python train.py --n_layer=12 --d_model=192 --n_head=6 --n_kv_head=6 --head_dim=64 --d_mlp=768 --vocab_size=776 --activation="gelu" --norm="layernorm" --norm_place="pre" --norm_eps=1e-06 --positions="rope" --rope_base=10000.0 --rope_fraction=0.25 --qk_norm=false --attn_scale=0.125 --bias="all" --tie_embeddings=false --parallel_block=false --init="normal" --init_std_qkv=0.0319 --init_std_o=0.0046 --init_std_up=0.0319 --init_std_down=0.00325 --init_out_by_depth=true --optimizer="muon_variant" --lr=0.00496 --lr_mult_o=3.0 --beta1=0.95 --lr_head=0.00319 --grad_clip=1.0 --warmup_steps=200 --schedule="cos" --final_lr_fraction=0.0 --batch_tokens=[8192, 16384, 24576] --seq_len=384 --doc_mask=true --z_loss=0.0001 --train_tokens=228300000 --steps=15143 --dataset="wikipedia_en"
MLP neurons of a small language model. Each row is named by its layer, matrix (up: input weights) and neuron, and shows model dimensions 80-175. Each number is 128 + 24 x the weight over its row's rms, rounded and kept within 0 to 255.
Before each neuron's rows, "fires after" lists the tokens most often just before its 100 highest values on Wikipedia text that the model never trained on. A number after a token or word is its count.

fires after: "r" 41, "o" 22, "O" 13, "M" 8, "x" 4
L4.up268 [123 122 140 108  76 142 150 122 109 158 142 122 131 121 110 122 154 147 183 116 185 131 122 150 132 119 138 125 146 155  97 115 118 108 102 144  83 151 112 139 168 154 150 130 108 129 127 141 135 132  91 115 116 158 164 128 131 127 106  74  88 188 173 142 149 151 136 119 170 126 100 113 133  73 160 103 122  99 128 169 148 169 135 152 146 108 146 136 100 114 142 146 144 134 193 132]

fires after: "e" 55, "a" 20, "u" 7, "l" 5, "o" 4
L8.up507 [150 129 126 107 132 120 124 176 109  99  86 139  86 161 108 138 139 120 191 130  97 100 149 115  76 136 159 146 143 154 127  82 116  94  98 176 113 145 137 111  95 150  96 118 105 129 141  92 110 121 145 112 129 171  78 141 135 125 145 185 107 114 119  85 156 117  70 147 123 124 111 100 109 120 120 133 120 153 143 125  88  92 100  97 148 113 142 129 100 129 156 102  77 133 157 116]

fires after: "p" 53, "F" 15, "f" 8, "a" 5, "O" 4, "w" 4
L4.up46 [156 157 119 120  85 138 173 114  99 103 112 136 163 138 122 133 117 172 170 173 149 157 135 131 137 131 189 151 113 112 116 148 108 133 113 116 134 133 167 170 139  99 122 170 135 143 156 110 157 143 167 115 106 118 105 166 136 129 111  89  97 139  89 135 165 137 149 141 193 147 143 121 146 118 125 116 116 135 111 141 122 105 140 156 129  90 121 121  95  98 111 157 116 151 170 120]

fires after: "e" 42, "u" 22, "n" 9, "o" 8, "h" 7
L3.up12 [172 143  98 118 126  98 145  95 160 127 163 102 152 101 115 150 148 151 123 127 138 125  78 126 144 156 138 137 144  98 157 162  96 130 100 103 172 120 128 153 153  93 134  78 133 164 103 141 113 122 166 134 100 135 151 107 137 150 123 114 157 121 120 125 143 145 132 100 131 126 125 129 126 156  93 102 134  88 158 148 131 129 107 146 124 129  61 108 124 111 131 119 128 177 167 128]

fires after: "e" 54, "i" 11, "u" 11, "n" 8, "a" 4
L6.up468 [174 128  83 110 132 139 144 100 174 111 122 105  95 137 124 153 125 107 127 139 119 142 119 113 128 122 123  88 108 139  93 134  93 111 132  49 139 128 145 145 115 132 134 112 145 149 133 139 146 138 119 135 130 175 112 130 110 156 119 100 142 142 128 116 117 120 126 130 136 144 119 153  89 110 121 157  90  98 147 143 151 121 152 114 158 134 138 140 124 153  94 130 133 150 152 139]

fires after: "e" 78, " " 10
L2.up398 [133 121  87 112 105 154 118 137 184 160 120 138 119 145 149 130  93 159 131 118 165 126 105  75 113 103 126 128 139 138 141 135 144 137 141 156 149 145  79 133  97 176 112 101 141 159 164 119 111 146  80 140  98 140 112 125 137 175 109 116  51 143 116 120 121 158 166  98 149 116 155  98 120 168 126 128 123 149 125 121 131 147 114 147  90 122 119 141  98 169 118 123 124 102 173 143]

fires after: "b" 31, "o" 29, "t" 8, "e" 7, "r" 5, "p" 5
L8.up526 [126  72 149 117 137 137 111 111 141 158 189 144 160 133 136 153 158 106 121 141 142 135 103 148 130 101 161 154 123 118 149 128 167 111 102  93  72 146 123 158 127 118 118 165 145  98 151 186 162 146 125  86 110 135 103 138 127 134 134 107  75 140 164 159 139 117 128 133 135 115 142 136 119 135 103 128 119 182 143 118 136 102 100 149 158 148 119 121 118 156  93 134 113 159 118 116]

fires after: "t" 27, "y" 13, "T" 12, "p" 10, "n" 8
L8.up446 [138 120 140 125 102 120 131 137 151 139 127  85 131 137 112  89 144 127 122 114 103 104 145 107  93 163 132 141 129 154 111  88 120 142 144 110 113 120 136 154  59 188 153 144 148 110 170 102 116 129 157 137 126 106 108 152 115  79 122 145 182 118 158 150 121  65 142 167 157 126 142 140 102 104  86 170 113 121 140  94 121 155 120 119  81 148 144 145 103  93 150 163 140 129 132 150]

fires after: "n" 38, "o" 10, "f" 9, "m" 9, "e" 8
L6.up446 [ 64 135 103 124 126 120 155 151 103 136 135 127  78 131 141 142 146 127 102 155 155 138 126 130 125 122 120 175 136 131 110 125 131 120 149 112 168 126 137 126 169 141  93 100 125 165 150 131 143 136 132 144  86 181 136  96 146 143 106 126 169 138 138 102 109 137 179 120 157 116 135 121 176 136 119 103 183 108 128 108 108 145 129  95 117 156  77 102 188 114 139 157 122 133 149 135]

fires after: "u" 31, "W" 21, "i" 15, "w" 11, ")" 5
L3.up427 [176 153 137 139 104 109 176 122 153 123 168 122 130 124 121 107 134  77 123 140 126 138 153 124 121 159 137 109 157 108  97 145 145 152 122 149  96 120 155  99 132 134 157 160 111 121 133 157 180 150  99 107 148 129 103 129 113  95 136  97 140  99 126  74 149 122 124 104 149 160 157 113 141 114 223 123 156  96 101 162 137 129  87 133 113 113 120 120 114  96 123 128 132 129 179 156]

fires after: "h" 58, "H" 36
L2.up731 [152 147 153 129 127 163 106 181 104 128 129 157  73 117 147 131 111 154 160  92 131 130 161 106 131 133 122 129 149 110 106 121 119 112 176  99  51  86 117 119 151 137 149 134 155 114 185 156 130 156 128  97 109 117 151 120 134 175 126 130 111 139 156 140  88 145 140 138 124 104  98 132 153 135  95 105 138 147 144 155 165  70 132 144 139  75 120 109 148 102 177 168 108 157 197 137]

fires after: "l" 32, "o" 20, "m" 16, "r" 7, "b" 7
L3.up566 [127 108 111 116 134 118  89 124 118 144 132  96 164 125 113 108 138  85 138 115 100 112  90 123 106 121 122  97 110 102 151 150 172 152 115 108  98 106 139 150 108 156 178 164 156 174 122 168 140 125 116  57  99 151 125 120 135 157 153  80 105 129 140 183 130 151 153 138 132 142 143 125 130 137 112 127 131 138 184 108 116 131 135 141 115 153 158 181 162 140 132 128 110 167 113 127]

fires after: "p" 42, "h" 24, "P" 7, "K" 5
L4.up172 [116 135  85 147  99  70 144 121  88 156 153 113 175 120 138 138 138 116 168 134 106 116 109 127 134 130 151 180 146  62 116 111 124 100 149 111 124 176 188 139 137  48 132 169 162 130 113 132 169 107 151  86 127 118 120 128 131 179 126 140 140 100 153  97 103 130 122 168  97 129 113 149 142 111 131 131 130 139 103 165 179 108 127 134 117 131 133  92 166 152 112 134 122 127 144 138]

fires after: "c" 33, "m" 29, "a" 8, "1" 7, "C" 6, "2" 4
L6.up93 [117 134 160 158 100 139 122 150 148 116 151 112 122 117 103 159 156 154 125 106 139 115 146 105  68  84 171 159 112  83 100  92 108 131 179 141  84  98 130 119 100 156 175 122 108 118 150 137 111 135 109 124 148 148 101 134 108 135 139 157 134 118 156 148 121 102 131 137 118 102 168 100 158 150 114 131 107 120  92 112 161 178  96 126 128 149 124 137  87 139  92 145 117 125 129  88]

fires after: "e" 50, "a" 18, "c" 16, "s" 4
L6.up361 [119 120 113  92 106 140 143 122 136 114 133 135 103 117 155 169 106 118 115 144 128 146  91 127 133 111 107  94 128 129 117  91 109 160 144 102  97 114 132 149 135 178  98 190 125 145 118 124 147 205 162 133 120 151  91 118  97 117 110 116 111 129 130 113 103 156 134 113 118 173 123 152 129 109 126 132 139 122 153 171  91  72 150 121 159 109 170 137 168 132 103  97 106 110 153  91]

fires after: "s" 39, "c" 31, "a" 15, "v" 10, "n" 5
L4.up418 [118 148 184 133 131 157  97 115 130 139 108  94 172 150 159 134  88 156 123  85 143 120 114 149 121 156 150 136 158  85  96 154 157 136  98  81 156 135  94 138 131 134 128  99 175 120 115 133 148 176 132 134 122 158 110 121 146 104 190 146 107  96 116 142 113 101 123  93 108 100 155 108  96 124 126  98  98 126 131 120 126 119 165 136 108 142 145 171 111 136 163 145 145 143 145 152]

fires after: "p" 60, "a" 10, "A" 9, "e" 7, "l" 6
L6.up622 [106 121 138 145 124 128 115 111 148  68 144 148 119 156 123 124 117 151 150 108 155 125 165 157 110 106 118 140  75 110 136 146 138 151 131 157 128 119 109 119 111 133 149 114 101 134  58 116  91 142 134 144  59 183 100 137 148 135 122 159 160 107 143 151 135 128 151 100 121 128 127 128 129 141 173 114 131 136 110 140  73 100 166 109 172 152 117 132 126 134 123 139 108 173 104 151]

fires after: "u" 22, "p" 15, "f" 11, "m" 9, "e" 9, "s" 8
L3.up314 [119 136 126  96 131 138 145 109 123 124 142 111 129 126 103 139 151 107 142  78 127 114 109 139 169  80 115  66 134 119 127  86 155  95 111 126 127 149 159 132 138 171 138 142 107 166 106 100 153 109 137 123 167 133 134 123 124 135 100  98 113 111 154 108  93 146 161  93 122  84 123 105 160 125 168 145 154 101 144 114 118 101 127 123 169 133 110 108 118 109 119  97 133 113 172  99]

fires after: "b" 44, "i" 17, "n" 12, "v" 7, "r" 5
L3.up160 [145 120 132 152 146 145 104 130 123 124 147 100 115 164 106 124 115 147 126 143 136  99 115 114  83 182 161 144 118  95 109 117 110 120 135  99 115 106 149 145 139  99 144 125  97 115 109 160 144 118  99 130 152 139 132 146  92 152 114  80  69 151 121 150  84 155  73 137 156  84 155 161 114 129 159 133  80 110  52 110 123 123  91 149  89 133  98 124 133 136 129 174 129 112 110 145]

fires after: "s" 37, "t" 35, "a" 7, "r" 6, "l" 5
L4.up298 [126 145 123 127 134 133 165 140  82 145 146  75 149 149 120 147 146 110 135 103 140 147 132 126  85 173 149 142 164 143 133 130 135 170 117 106 118 120 136 158 109 147 101 108 131 127 113 127 130 144 123 110 146 136 122 155 102 155 185 125  90 156  75 131 155 108 138 150 132 120 149 141  44 138 143 110  95 135 160 118  94 165 153 134 116 122  73 106 146 124 174 146 131 104 113 132]

fires after: "p" 32, "c" 20, "a" 19, "i" 16, "b" 7
L4.up465 [109 127 119 138 150 171  96 105  97 113  85  97 130 134 122 160 151 130 143 123 128 120 132 119 106 129 148 148 153 151  80 112 105 105 112 157 135 118  97 150  89 121 135  96  83  94 122 133 138 160 143  87 107 124 104 133  73 163 164 118 127 168 107 121 121 120 140 164  97 151 106 133 120 179 150 107 130 133  94 132 156 129  77 128  65 124 129 163 109 110 101 130 121  88 112 117]

fires after: "a" 78, "e" 12
L2.up492 [107 123 150 103 121 113 126 161 127 154 146 109 115 102 137 128 123 117 125 114 101 156  81 110 148 111 154 100 114 140 128 135 129 134 105 128  92 137 149 146 139 136  70 132  89 138 153 101 150 131 100  84 132 118 120  93 133 150 141 111 100 118 114 116 109 136 159 114 129 146 105 138 162  98 108 144 128 112 168 141  91 168 145 151 169  84 127 138 125 165 172  86 157  87 151  72]

fires after: "p" 42, "w" 15, "f" 13, "n" 11, "a" 7
L8.up125 [105 136 120 168 145 136 129  93 141  68  91 128 115 124 145  97 135 147 143 164 190 108 157 100 127 116 120 143 141  82 138 119 129 127 144 119 125 108 115 156  95 129 151 125 143 125 104 127 147 118 151 120 121 127 131 136 126 185 111 123 128 108 145 125 134 125 122 148 137 136 130 128 125 118 118 115  97 137 128 133 130  76 176 119 140 121 103 111 138 132 150 134 101 145 174 148]

fires after: "s" 32, "h" 27, "o" 6, "d" 5, "u" 4, "f" 4
L8.up337 [150 182 110  92 137 142 125 149 160  86  85 147  85 123 114 140 137 153 154 128 160 160 122 143 115 137 156 131 156 147  94 143 128 111 138 124 118 158 153 156 103 129 153  99 111 116 123 107 125 157 156  94 161 144 136  93 119 146 102 121 110 186  97 139 107 121 129 129  95 140  53 109 113 109 138 125 145 137 130 183 159  80 119 125  93 119 162 116 146 123 121 129  98 134 157 115]

fires after: "o" 78, "e" 17
L4.up620 [169 107  84 136  71 142 120 125 136 112 112 134  76 120 128 107  85 184 140 134 127 174 145 117 162 147 163 141 112 139 171 136 161 108 135 128 146 131 136 121 129 141 133 142 164 173  63 163 120 161 105 140  62 177 155 141 172 125 143 119 134 110 132 147 131 189 124  93 123 128 115 144 143 112  86 105 114 178 125 111 134 138 128  94 110 130 131 120 105 143  88 136 105 145 131 103]

fires after: "R" 83, "\n" 8
L2.up751 [ 94 114 110 101 149 147 117 137  99 125 151 161 109 114 154 148 122  85 124 120 142 159 148 115 134 114 126 123 136 137 141 122 106 110 154  97 137 127  90  96  97 128 154 132 149 101  89 136  54 162  74 121 134 103 187 101 123 124 158 118 156 146 167 154 155 169 114 117 163 105 168 119 172 130 125 124 155 154 120 117 129 145 113 156 136 130 118 119 148 136 105 152 133  97  69  95]

fires after: "u" 55, "t" 18, "a" 7, "i" 5
L3.up336 [162 107 138 132 127 129 122 135  99 123 133 143 129 171  72 132 147  78 121 148 103 120 125 105 159 176 124 124 161 109 117 101 138 125 140 157 104 100 114 115 166 116 114 118  85 128 135 121 166 121 144 101 129 150 134  77 114  89 128 131 118 138 135 110 104 125  83 147 174 161 123 123 121 163 140 134 132 114 132 166 138 114 147 138 110 140  99 146 124 115 156 140 141 117 125 130]

fires after: "e" 83, "n" 16
L2.up155 [161 122 136 154 132 139 101 165 132 142 118 154 143  71 119  83 124 164 139 109 115 147 137  90 131 120 116 103 121 131 143 119 171 115 168 108 133 130 118 113 124  98 110 102 137 163  99 129  90 140 118 106  86 138 144 138 122 111 106  69 125 144 109 142 160 163 187 129 160 132 109  97 141 149 128 134 103 153 116 116 127 109  96 120  88 130 100 147 133 161 160 112 114 110 135 162]

fires after: "t" 39, "d" 14, "T" 8, "l" 8, "r" 7
L4.up175 [128 121  98 153 123  96 129 159 113 138 120 107 144 149  86  89 112 113 130 117 158 148 140 117  88 103 152 109 138 147 133 161 158 156 117 117 129 140 127 165 103 114 164 131 144 162 105 140 140  87 109 145 131 100 124 131 136 139 136  90 162 146 161 130 140 170  52 130 119 134  90  96  73  50 130 108 107 104 128 120 136 116 119 175 121  96 131 132 168 107 140 119 117 114 153 151]

fires after: "i" 45, "a" 19, "o" 18, "u" 11, "t" 7
L3.up226 [ 96 157 118 128 171 135 174 169 143 121 139 153 127 125 168 112 103  80 154 148  97 126 127  99 140 135 106 150  90 122 133  95 127 143 124 122 128 122 126 134 101 140 134 158 115 161 138 127 177 146 161 130  80 143 121 153 119  82 130 143 164 126 123 134 100 124  87  84 116  90 162  87 137 149 173 178  88 151 134 101 120 163 112 120  96 117 137 148 112 107 105 175 116 126 134 154]

fires after: "G" 28, "g" 20, "a" 12, "e" 12, "\n" 10
L2.up422 [153 140 122 114 109 129 143 108 126 121 150 150 123 135  95 133  98 149 114 115 109 122 187 150 185 150  90 143 113 140 191 106 123 101  95 121 130  90 151 119 146 102 172 132 107 115 111 115 101 112  67 134 125 137 129 121 140 122 128 122 161 129 150 139 185 165 129 149 108 123 114 143 126 132 116 126 128 118  97 151 138 158  93 165 157 101 121 123  87 109 110 173 135 123  90 123]

fires after: "a" 61, "i" 15, "o" 12
L6.up120 [128 148 105 138 127 107 134 144 114 108  82 113 125  99 100 159 170 128 141 135 146 123 137 131 104  99 115 148 159 169 121 149 120 118 170 135 156 137 122 140 138 129 113 106 133 124 148  93 103 103 179 125 103 128 123 140  77 173 117 165 110 109 151 113 128 107  90 189 134 153 140 129  78 122 188 118 114  95 119 168 152 156 121 142 116 134 124 100 119 149 140 119 118 106 172 175]

fires after: "a" 28, "r" 25, "g" 13, "b" 12, "i" 9, "c" 7
L6.up340 [115 146 124 134 119 133 167 125 147 157 130 110 158 138  99 109 106 140 135 137 139 119 122 176 130 134  98 106 171  97 128 103 101 156 140 145 143 113 111 173 162 166 163  98 149 103 103  92 150 167 150  77 100  86  88  88 110 119 141 122 107 131 134 125 121 115 172 148 110 172 154 114 126 119  93 153 109 112  84 161 131 176 157 159 116 104 120  94 129 125 126 113 146  88 151 125]

fires after: "i" 32, "l" 16, "e" 14, "w" 8, "d" 6, "s" 5
L8.up424 [128 111 120 125 173 133 159 145 130 145 130 122 157 120 139 141 129 100 164 133 163 153  72 101 111 111 150 136 137 147 104  89 115 147 130 110 142 127 116 189 128 115 159 172 102 160 113  76 130  96  95 152 130 125 102 142 125 120 162  97 146 151 116 122 105 134 134 121 186 153 121 160 101 139 132 133 126 147 123 111 130 148  77  70 146 122 126 134  96 103 152 135 125 135 141 132]

fires after: "o" 45, "i" 28, "=" 16, "e" 6, "u" 4
L4.up23 [161 129 131  95 141 117 121  76 106 132 115 117 100 145  67 136 184  92 138 108 103 128 128 137  79 120 119 116 122 124 109 125  93 144 148 175 101 104 133 161  85 150 120 123 119 117 107 148 144 144  95 122 149 111 102 147 156  80 107  97 120  96  98 119 117 151 155 110 118 116  90 125 165 110 128 126 132  64 150 162 162 116 130 131 159 122 104 159 101 121 116 101 122 112 160 113]

fires after: "=" 25, "\n" 20, ")" 14, ":" 13, "e" 6
L2.up537 [140 127 134 133 154 171 121 135  96 134 128  65 119 150 121  93 176 111 136 128 136 144 122 133  66 168 112 142 128 129  67  93 145 117 179 144 123 136 161 124 109 130  97 121 132 127  99 166  92 128 102 177 150 164 121 104 116 125 117 152 110 128 103 120 118 132 130 124 111  99  87 121 107 126 157 153 144 142 115 117 152 136 147 124 128 125 158 137 129 115 109  87 165 104 132 111]

fires after: "." 25, "\n" 25, ")" 10, "\"" 8, "r" 6, "e" 4
L2.up638 [128 148 144 108 116 165 122 154 123 172 180 135 111 145 118 151 128 143 135 103 178 127 145 148 122 121 115 151  63 121 171 102  96 154 136 117 153 123 142  89 110 101 114 146 144 173  86 145  91 143 119 136 129 119 147 124  86 118 110 118 149 127 134 120  80 132 113 134 132 146  98  99 135 150 144 103 115 116 124  79 127 159 109 142 159 109 126 111 161 148 130 149 137 116  71 116]

fires after: "o" 39, "O" 21, "t" 18, "T" 13
L4.up51 [111 118 100 127 116 135  86 158 125 146 154 129 143 131 131 127 102 122 176 159 153 134 122 132 157 108 155 134 127 113 120 130 114  87 176 118  91 104 135 179  96  57 172 139  98 132 135 151 136 121 120 133 111 127 119 124 148 101 117  90 102 150 100 120 144 124 110 122 149 154 131 133 116 124 114 124 122  90 164 143 156 128 151 143 133 154 128 126 156 106 100 124  93 145 173 184]

fires after: "u" 50, "p" 16, "s" 13, "b" 5
L3.up215 [149 106 118 104 135 128 130 109 123 127 157 114 108  98  82  85 156 154 133 123 158 135 129 113 171 117 162 176 121 111 121 137  96 140 160 142 158 133 134  78 137  94  87 121 168  92 152 125 173 146 181 138 172 136 133 106  99  98 144 159  88 136 113 129 102 120 107 101 117 118 150  77 122 113  91 142 146 104  80 139 125  89 102 114 111 163 132 137 172 135 114 123 101 117 129 138]

fires after: "-" 47, "•" 14, "\n" 12, "e" 11, "/" 4, "o" 4
L2.up199 [116 145 125 114 154 123 143 120 132  82 139 132 164 114 126 171 157 106 178 127 177 146 101 119 121 136 116 102 125 141  97 103 147 154 150  98 165 160 127 108 148 137 137 154 200 146 135  75  82 125 123 123 135 109  95 125 145 117 172 140 156 132 141 148 171 145 140 129  99 108 128 107 161 105 167 135 153 105 115 138  96 125 155  96 127  92 150  81 143 114 117 119 189  79 108 120]

fires after: "a" 42, "t" 30, "o" 26
L4.up8 [163 133 142 159 101 105 107 132 148 102 113 121  99 140  53 115 133 124  97  97 123 137 153 132 149 164 129 112 146  80 114 125 123 102 123 128 140 126 141 179 106  58 189 151 169 130 114 152 128 144 119 139  81 119 108 101 153 129 114 147 121 135 136 105 148 146 135 121 110  85 190 114 135 140 129 142  92 147 131 138 156 127 103 131 136 141 142 165 153 108 156 104 146 142 104 150]

fires after: "i" 36, "n" 32, "a" 16, "e" 12
L3.up165 [117 133 123 119 113 134 118 160 123 121 160 106 115 153  90 124 136 113 149  93 132 138 139 131 123 117 121 135 156 107 130 128 139 134 135 113 196 107 132 150 100 127 120 146 153 132 121 159 151  97 171 114 123  87 130 120 122 134 133 167 120 132 154 129 155 178 133  60  90 118 168 118 179  94 143 107 100 126 154  99 124 141 163  94 153 144 142 160 131 126 143  74 138 145 117 173]

fires after: "d" 36, "D" 25, "a" 16, " " 10, "J" 5, "l" 5
L3.up583 [108 129  93 126 162 157 131 153 135 102  95 129 128 133 105 144 152 116 134 146 119 127 152 109 122 146 118 144 104 143 148  99 145 127  98 144 127 109 153  98 103 132 165 120 127 124 120  91  49 125 124 155 135 158 107 130 134 103 142 120 133  91 155 110 154 129 191  90 148 146 150 111 122 102 139 153 132 154 161 116 134  78 130 109 140 148 125 144 135 125 108 132 101 104 131 150]

fires after: "p" 38, "i" 12, "d" 10, "f" 7, "b" 7
L4.up132 [119 106 135 119 156 141 156 155 121  95 130 118 180 114  97 143 140 104 127 157 192 142 135 135 131 123 145 143 108 104 101  99 141 124  67 110 128 145 134 136  88 180 112 127 147 148 145  60  89 151  93 158 127 150  86 143 161 132 130 132 105 163 130 150 122 112 130 123 167 116 167 121 132 103 130 111 111 116 135 151 158 133 113 137 154  90 126 124 105  68 133 123 146 127 164 110]

fires after: "a" 34, "i" 17, "b" 16, "t" 11, "e" 9, "u" 8
L3.up734 [148 111 142 128 139 120 134 121 136 139  90 142 192 125 158 100 166 134 138 115 126 111 127  60 192 133 111 128 144 124 146 135 137 101 126 164 131 112 154 148 119 104 118  96 104 115 128 129 147 114 140 137 109 139 127 108  99 145 105 121 127 156  69 165 145 110 113 131 173 116  99 120 153 143 143 128 155 110 170 147  97  91  89 144 153  91 125 144 130 147 141 107 148 111 137 180]

fires after: "a" 54, "l" 26, "f" 10, "c" 5
L4.up321 [138 127 105 135 174 158 101  90 158 103 120 145 174 108 129 147 120 142 150 142  94 144 138 148 153 114 141 137 156 157  83 110 167 165 124 123 149 138 119 140 134 125  95 161 158  96 110 134 158 138  94 112 114 147 132 144  90 117 130  99 122 125 160 122 116 166 146 172 145 161 137 123 138 187  98 121  84 106 159 142  93 131 109  92 123 113 116 149 115 126 105 143 140  72 117 100]

fires after: "e" 62, "i" 21, "u" 9, "r" 4
L6.up187 [109 150 100 156 131 130 104  84 128  77  66 163 108  83 105  82 131 114 188 114 140 110 103  80 127 122 130 137 115 124 140 146 118 136 175 136 106 151 110 132 129 154 116 106 171 155 172 136  96 165 130  91 136 109 127 152 135 132 112 119 139 154 115 113  93 142 146 142 162 108 146 118 149 133 118 124 125 126 115 103 103 107 162 152  80 114 111 113 132 114 130 123 143  96 149 111]

fires after: "a" 48, "f" 21, "i" 15, "q" 6, "r" 5
L3.up655 [ 93 139 135 134 123 144 139 112 127 148 138 165 124 114 126 126 112  94 110  91 131 107 137 117 149 138 118 174 135 141  98 120 142 130 120 156 109  89  83 142 138 128 131 136 128 105 101 113 109 125 136 126 123  89 138 137 138 153 108 101 153 191 135 119 140  97 186 138 119 132 132 172  93 137 147 108 105 128 100 148 120 161 115 129  77 105 194 149  96 101  91 151 120 104 101 178]

fires after: "\n" 40, "V" 22, "v" 10, ":" 4, "i" 4
L2.up427 [147 126 131 103 137 168 109 135 120 108 147 106 134 105 162 121 104 104 152 143 134 208 128 109 149 112 125  91 145 134 123 121 126 135 145 103 106 166 110 115 122 140 123 134 122  93 148 171 140 120 136 130 136 148 142 178  88 108 168 128 148 128 151 137  89 113 125 100 105 114 123 128 137 136 147 171 110 151 157  74 122 143 121 159 161 174 116 115 142 106 135 152 107 100 103 104]

fires after: "l" 57, "o" 28, "e" 7, "r" 4
L4.up249 [136 120  89 129 114  97 107 141 137 124 148 148 152 133 110 140 114 125 109 154 106 165 112 146 113 178 144 128 112 147 102 102  99 128 134 166 130 177  98 177 137 150 149 120 136  83  84 103 126 130  71 185 100 169 168 136 159 147 139 102 139 108 139 125 148 133 140 146  93 134 117 122 145 109 119 110 148 131 130 111 150  96  68 116 123 118 110 150 122  98  80  98 133 157 112  68]

fires after: "l" 23, "a" 19, "u" 13, "v" 12, "b" 9, "t" 6
L3.up176 [126 116 161 129  72 133 120 111 147 108 147  89 160 137 107 115 118 122 123 109  88 124 143 110 138 136 118 106 153 107 110 107 154 111 130 185 157 139 119 103 158 153 143 133 154 161 115 112 144 146 118 147 133 177 142 131 186 186 152 139 124  77 130 111 117 134 154 143 112  92 146 160 125 134 142 141 112 168 121 134 109 121 108 162  85 175  90 167  91  78 163 137 138 135  91 166]

fires after: "h" 34, "." 12, " " 9, "n" 8, "a" 6, "Z" 5
L2.up362 [ 73 197 131 140 134 123 100  86 138 134 174 119 132 134 115 144 116 114 149 145 127 106 132 135  89 162 102 132 119 103  81 146 104 157 124 111 163 162 174 138 159 108 134 141 155 116 130 126  95 156 131 123 125 131  97 125 137 144 131 124 117 149  87 101  96 136 159 101 120  95 118 155 112 149 144 123 135 131 151 131 103 120 145 120 132 171 146 153 116 164 162 159 128 139 178 146]

fires after: "o" 34, "\n" 12, "F" 11, "e" 7, "J" 5
L3.up258 [154 128 160 123 116 119 116 194  92  96 123 150  81 126 109 137 137 129 123 111  72  98 110 146 112 147 178 143 123 140  93 129 107 112 162 127 133 144 122 152 119 105 113 121 145 124 140 120  77 146 118 155 118 143 122 172 135 104 115 133 153 112 145 137 141 161 100 129  67 120 134 122 157 125 155 122 157 117  94 104 134 163 117 111 138 203 147 145 120 190 111  84 124 111 151  90]

fires after: "u" 65, " " 18, "s" 5, "y" 4, "i" 4
L4.up85 [145 183 142 123 133 101 156 128 173 118 111 138 193 125 122 119 150 111 143 104 161 143 154 148  90  96 108 168 112 129  82 156 128 118 106 128 150 111 137 100 151 152 154 162 142 143 120 114 129 154 118 124 115 124 149 163 155 140 131 119 142 144 130 119 110 110 104  99 122 106 173 120 157 155 144  72  83  88  77 126 114 126 106 161 147 146 101 152 153 112 131 142 143 134 174 113]

fires after: "\n" 53, "U" 6, "S" 6, "J" 6, "s" 4, "e" 4
L2.up388 [113 127 119 119 141 114 117 159  99  99  86 100  97 154 170 137 143 114  81 153 118 140 135 168 113 142 121  95 133 104 117 132  92 107 160 113  97 161  89 116 140 142 165 142 109  73 134 121 128 140 117 147 137 160 140 153 135 107  99 144 130 113 146  78 135 125 125 153 126 122 149 110 120 107 124  95 144 201 168 123 163 104 122 126 122 126 181 112 120 146 126 113 120 130 148  79]

fires after: "P" 21, "N" 18, "u" 12, "n" 11, "s" 10
L2.up53 [140 122 123 149 126 160 139 115 130 133 142  86  82 109  89 151 145 136 128 110 150 115 113 159 142 136 185 184 154 121 131 110 150 121 138 186 130 171 172 148 164 128 144  87 122 156 104 146 103 114 170 140  85 129 116 147 155 131 161 185 128 136 137 115 118 126 111 115 116 121 151 120 129 134  60 156  93 110  99 144 122 119 100  98  92 151  93 144 137 126 132 109 112 129 108 128]

fires after: "u" 34, "a" 26, "b" 18, "i" 11
L4.up153 [ 99 142 136 157 100 168 164 116 122 145 114 156 161 139 130  82 115 138 126 148 110  90 146 150 114 128 117 146 148 130 134  75  89 122 127 114 135 131 129 145  97 115 183 166 117 130 122 123 126 121 107  86 123  70 147 156 131 109 154 117 112 119 122 101  85 135 111 118 138 119 114  96 119 132 129 163 127 126 130 174 161 153 107 132 150 105 143 146 127 104 120 153 152 158 132 157]

fires after: "i" 50, "'" 20, "p" 13, " " 5, "h" 4, "’" 4
L3.up240 [127 132 137 126 109 100 123 137 165 140 133 146 109 160  92 161 122  81 168  98 122 147 166 110 134 139 187 121 120 132  86  92 108  90 165 152 159 204 137 113 115  84 166 129 118 125 116 127 110 114  91 137  83 139 143 144 137 154 120  85 110 118 130 110 111 145 123 169 132 166 122 133 159 173 108 127 111 128 107 134 125 145 123 116 152 120 141  90 161 137 141 145 106 118 173 125]

fires after: "o" 46, "l" 27, "i" 12, "n" 4, "s" 4, "c" 4
L6.up248 [120 135 127 128 152 175 162 151 124 139 154 143 112 119 142 127 140 133 118 145 152 114  99 120 120  91 101 156  61 123 100 135 118 186 129  87 157 134 138 136 112 137 150  87 155 133 109 124 146 154 140 132 100 123 151 135 156 125 126  62 108 128 136 103 141 111 139 123 149 133 110 107 170 162 134 101 177 135 184 114 140 123 146 101  92 127 134 121 135 118 134 116 115 118 115 125]